{
  "head_dim": 64,
  "norm": "layernorm",
  "qk_norm": false,
  "attn_scale": 0.125,
  "bias": "all",
  "parallel_block": true,
  "init": "normal",
  "init_std_qkv": 0.0329,
  "init_std_up": 0.0329,
  "lr": 0.00108,
  "decay_fraction": 0.651,
  "final_lr_fraction": 0.05,
  "batch_tokens": 32768,
  "seq_len": 1024
}
MLP neurons of a small language model. Each row is named by its layer, matrix (up: input weights; down: output weights) and neuron, and shows model dimensions 32-127. Each number is 500 + 25 x the weight over its row's rms, rounded and kept within 0 to 999. Numbers have three digits each.
A block is one neuron, or neurons of one layer that tend to fire together. After each block is what it responds to, as a language model described it from the Wikipedia text at the highest values.

L3.up110:505507478453493471524520500472498457461571519508521508501525478483481487483511493575513472510511526547526483468526505462508526489464446515506517461511490505496498529498479495470498508520517507444482499503516489496489490522462487490526511501491484511526509508505504487507492496500505513486
L3.down110:519501504498497498513487493495508517524515487479486469533509491510489556506533474478474515500450482506520503494495479526542489489507507487458468555484465513476484453496515509532507462496480531544466455476466486511557536476517493517489468501484507497465519516530520477480459481516458503546
L3.up135:518448467505503489544486534491489509504514475491524490493512496458489478533501480550492467470488544515483483529543488527527485511495476492500498467523488477510509510512458490465532491510524513472485518505484479485525493473495565555521471504472482442515515504569472498488507422483545519469
L3.down135:468486506518521522522523472544490536495502525497472501476503513489555529526453504494539483501504488489485512513470518502457498505510477501476526524516474510475515470479539520485475543497510494486489544542505548524491476513505481470506465476468520489514461493489514474498524480467481432451
L3.up219:525490458470499473438504495505473543487515508506514519474511498497517478498514521471474488468491499486481481515494492469450541486458503505569509504504518512499530496500495493481497523510494485508492539481478518535534514538514510528497508499550493476486521470550503486467522529493473477500
L3.down219:478517539510535483542499508478523461508508493504516486526477507512484544501462490555498510477491481519519476487479503509530482480558543489429475502504520468529461522518476485511499472489512513490495473487500524461470457472470476503458468496477503499513500530474483499530475519498511547505
L3.up507:497526447469495473543527496492493517503525524501509509489547524484526479511476504546443418495486511544463501498508481495467455543474524522514526496507524519497521519510472454518528478497495526496553510489497530502503516545524494498512489476492549419468510499531490497498493436465517499488
L3.down507:511483537541495517480468487496482494482468478469495481500468511518483553495545470419537553524518476499526492518488470493523537461508503481435494527483500521499473468505497565497464515488514505500488480475483517469498500462449487522529497526477462544482503487529486489474536558524464488493
Second piece of capitalized words. The word piece, often a vowel like i or u, right after a capital letter opening a name or word, as in R-i-ju, P-u-erto, S-i-oux.

L3.up1:432531507470491443543487508517478515470522484482520522479511491502504490490499485501450459489533488481485495553511504491501527528511521512496502508465482526493487471558471494504513521451478481514485536490495536506531539495505524485522476487527532494464489536549505539504498472521466531504
L3.down1:497478501463518472501502514487496583467522498530516530507508505564515509492472477427488478500550481510491525486488475504490445559476558492493549512501468554447459491526446476480492470491495492546488500497470484480512490488523497501520495464505504480497457512532516524519464482531479523524
L3.up250:455534499525506474505499535526476520469518497510516511466476521525499521506475470501476490496528463503491518542519496467487488504511501511458520533464516520485523468520495482488470523467479507498491518508489505565501485496506474474511482431472534484512486542539486465499466467506468528522
L3.down250:467501534511514500501518531501469545460492514527506510458477497532505506514448487359466476497527443518511516517509503497465469523506530511487525520499499539454498462524497498485490517507492488522504485509484477544492489487534489507542515474496503471496474521521496508499490490533489501529
L3.up420:520469530490490520481472510537487549543505502492488443487486504501504551475495521493478519493538461491484487533478491544533506486498485480476520498470495542476485490538467456510462507477462526522535486504527474499503501488505479509527505438503500465489480502490499528469471496499491513538
L3.down420:500468557519492483519497473502504569481491525530502525525503533539513533484536516369515519507467448530496477503473504473506499525529527498498508515479495520493467511541452500524463483491517480481526494534495492485539518495549454471531512494507479492511467522509512473494504503517470507520
L3.up460:499492514499475487495478515504477534498467486495481480449470511488511528480480538477475504493537485506497496526486503531529500472534480510512512509470493530488482473532484446537459507483471510495525490524504521511508512477497502526524488439513530490501523482506497509469470528518471501542
L3.down460:491478546501507477504514492505494580503470516540514521520524488516512535471529517371498502496501455498486498506480507476510491504519517463506508499488474542473479486543471478522482536507500468474485517515502489518509515489534482466540488498501509518521467516501476475494496504508446493512
Paragraph-ending punctuation. Sentence-final periods, quotes or parentheses followed by a blank line that closes a Wikipedia paragraph, often just before a section heading or a new paragraph.

L3.up2:519451487449504487474505530476501496503522551532477486535514511535495533483493501506507490502537482508470514528505496464484489567487515526497514505473532511494533489455475483461466473464515492505523498509486487525475476530481488511495467520470505510466509496528508479490495452557458529536
L3.down2:464554535540488510489504471534506465488512474463524480479522508441500473510513484483486518507490495485505488517468532512494494426519519467463502467506483485525478469527523476547518560540484495527461495505510501500495567478540524528523521489493482465520519521477476505476534514487532481477
L3.up13:514484482505497498501537508499507511478523504483480483487530515479508539508502476510475465501504455543490474571504550461497513522482512482470497458490495503502502448468493457502469539471499486509487480527506492524522523530461502522488435485480489507490465533528484508479512491533491487515
L3.down13:478484573495499499443513456516504458488502475525479513478517496456519521495565440575481524498497473516486541505478514484489502480501528473436536496499498507531483482520448500526510535513533520526481449476467486502480524496505495500496470461467496508488506517510477514512528548525518487463
L3.up224:527521513487494518461527525507489508470525532506474478468514568530520522516477473495496480495503464515489495590473476481502525536447499524453492478485496512534484445504487448477497499495496465493482499489489473519479499508471501533537446500539495468479472504513505458458512469486472456541
L3.down224:495482501490519493473477485493517460492520460515503521529508445483504502504539496533509523519526524519494516463496525469467471485551502460458515477524513489499497530492496506505511519538530528496500485488522510503498502502518498475454503482492506540495545502476494545512519552511529514451
L3.up283:465518512473487492481508523500511484494502530461493502468480535530493557509504507498522469515500466494505506513487474450507522525472496504516545519487501535495516482492502488483513507467493469488516522503467501531494475504447492473520506482528492528467471505525489491508460465541459504514
L3.down283:531517523514519504513476478508510509473487481493527496514528449485538468487498523502457532480490523489520504474513512531459463475527525470457487449487510478470474511518494490492502483522479516505458439496553497498485498494556521504473502466498516501509526496490481493518513549483540505489
Final digit 1 in numbers. The digit 1 (sometimes 2) as the last digit of a multi-digit number, especially years like 1971, 1981, 2021, also counts and scores.

L5.up3:546459519487532464507511543548500532487518500559532495540525491490525492468512529515508471515515459525466482486468530458528515502494512509506522454477476526448438479479458478463484488519491488510496484505504497490459533514435480529496447489508538469486472502502501504476508535578479509503
L5.down3:511447478496511446512500527537501518466497509527530504527505509501547529477505484602505502501515466502487470510509513552505471510544478484482449486501482479452495526498474451522504503494497488564524521511501487439505556469512516517527468483480530485473496486490473498484484492537487495511
L5.up5:459496570495475496529494478512506502451497495538515485536499497464521503487485458505495515495512459487519461466486555489545535500490506479509571493512496526486471500471477510546533497481499507509491470522533495498511522488481512514503510502489497491452461503489479490510494434568494524539
L5.down5:509458485526556487493527495497476516509504501514514479503497473545523462522499538512524471506495538495516510517509496490445448492523480505491480527529524513501486504547525517480507492520492474540462491478485493488495493518510503488508475541441518477530503520487514512514511514477554476427
L5.up174:439509488522484439516504520525498503455534493498504490505564485486475458499476484503441476490503476513488503471495513486537534523492492468542523470467513546509524531465507509507556526503410471558542508476515487472507540510490515507497520494524497496466464546488486513509518494493469521497
L5.down174:498528548511480539494515531524524449476505489507544542531477495481558493518536479468543526512477545460489498537528516536473505508474516503473501501543517456502486506503502505485469536498528490463504522505514485518504514494466493432491471497475462464514495514532504546502485556527512475466
L5.up326:498465491471475507513464481522492492464519483538497494519475478506515503454537466505536459513538494508483483524475533469512524528475562482505509501482478513504491460536469481505484500492468468560501503497498469485505525485501481494496458461480521461476455520517480515491453526542487529537
L5.down326:532491444461511483497524488515493518486507488513484480508493506504495536474519464507518496534511498477504466486495518505489470537503537483480497488470448521492476514530456491536505487490481472564485511456468501492514521503527465508484498450476521457498438547515481541525506524532493507506
Paragraph-ending periods. Mostly the final period plus blank line closing a Wikipedia paragraph (before "In 2011", "==Career=="); also "fess" in Professional/Professor and "st" in still/steamed.

L6.up507:482497499479471476483483442449467519465488532503523479504521467508510485545503527535481505535507481469463494508488550472480476504497467546530457501503484512518499518468484504544571504529497486482537487513540518522481517507496485469495526504484488469467494498469478499492513511481518490510
L6.down507:498483545503538544508467535557505466534497482514494508502501527530461534455492481507504490469489501544506490525468460530516511480516527467470517491489494468481502469532527483462429513499521523495475526526464483485525519502511523498466497504535513503541499478528492506484463506510495512511
Mid-name word pieces. Word pieces inside multi-token proper names of people, places and teams in biographies and sports tables, such as Wisc(onsin), Saskatchew(an), Jac(lyn).

L6.up327:488505485517529501518493510530434520484498509514488547509480498547524524518484455480459496490546477482458560546494478464505459514449530526478521534476521510487525452541495505502510501493453474496451515509477438501506487487513507525513509465509523503525490533543503503494490521524449520533
L6.down327:488521518514526496498498531496500526506519523528472502464499488518470479509449483336489514487529439497506531514473460523475461512498501496509509500512503494464483494502505511470495498504498503490500504496482483494502492494524486495558511526509487484505493511497508542511490507502503493490
Block-ending boundaries. Tokens closing a paragraph, list or table before a blank line, like period-plus-newlines, final table pipes, and == or === section markers.

L6.up455:473518504507517484502549534526491527489502472523525520461526488495480499535506510521507482483519460538458535477573486468514470452508529466496499474499487498521467501509494492459492495457470518481509482475485517485517460508487477500519479474482485479534451482541461484500462485508490488522
L6.down455:475478508536527499486487486467536465515533512485483520512525470467504485505511472544498397457498488476493517512511489488490525475547505528485513477492489541540507497491526487534484505472522524512523508518539533564497542469452493477464488492501564471481532504507494443521502499515470513511
Infobox field labels. Tokens starting or completing field names in Wikipedia infobox lists and table headers, such as the dash before Language or Class, Postal c(ode), Dial(ing).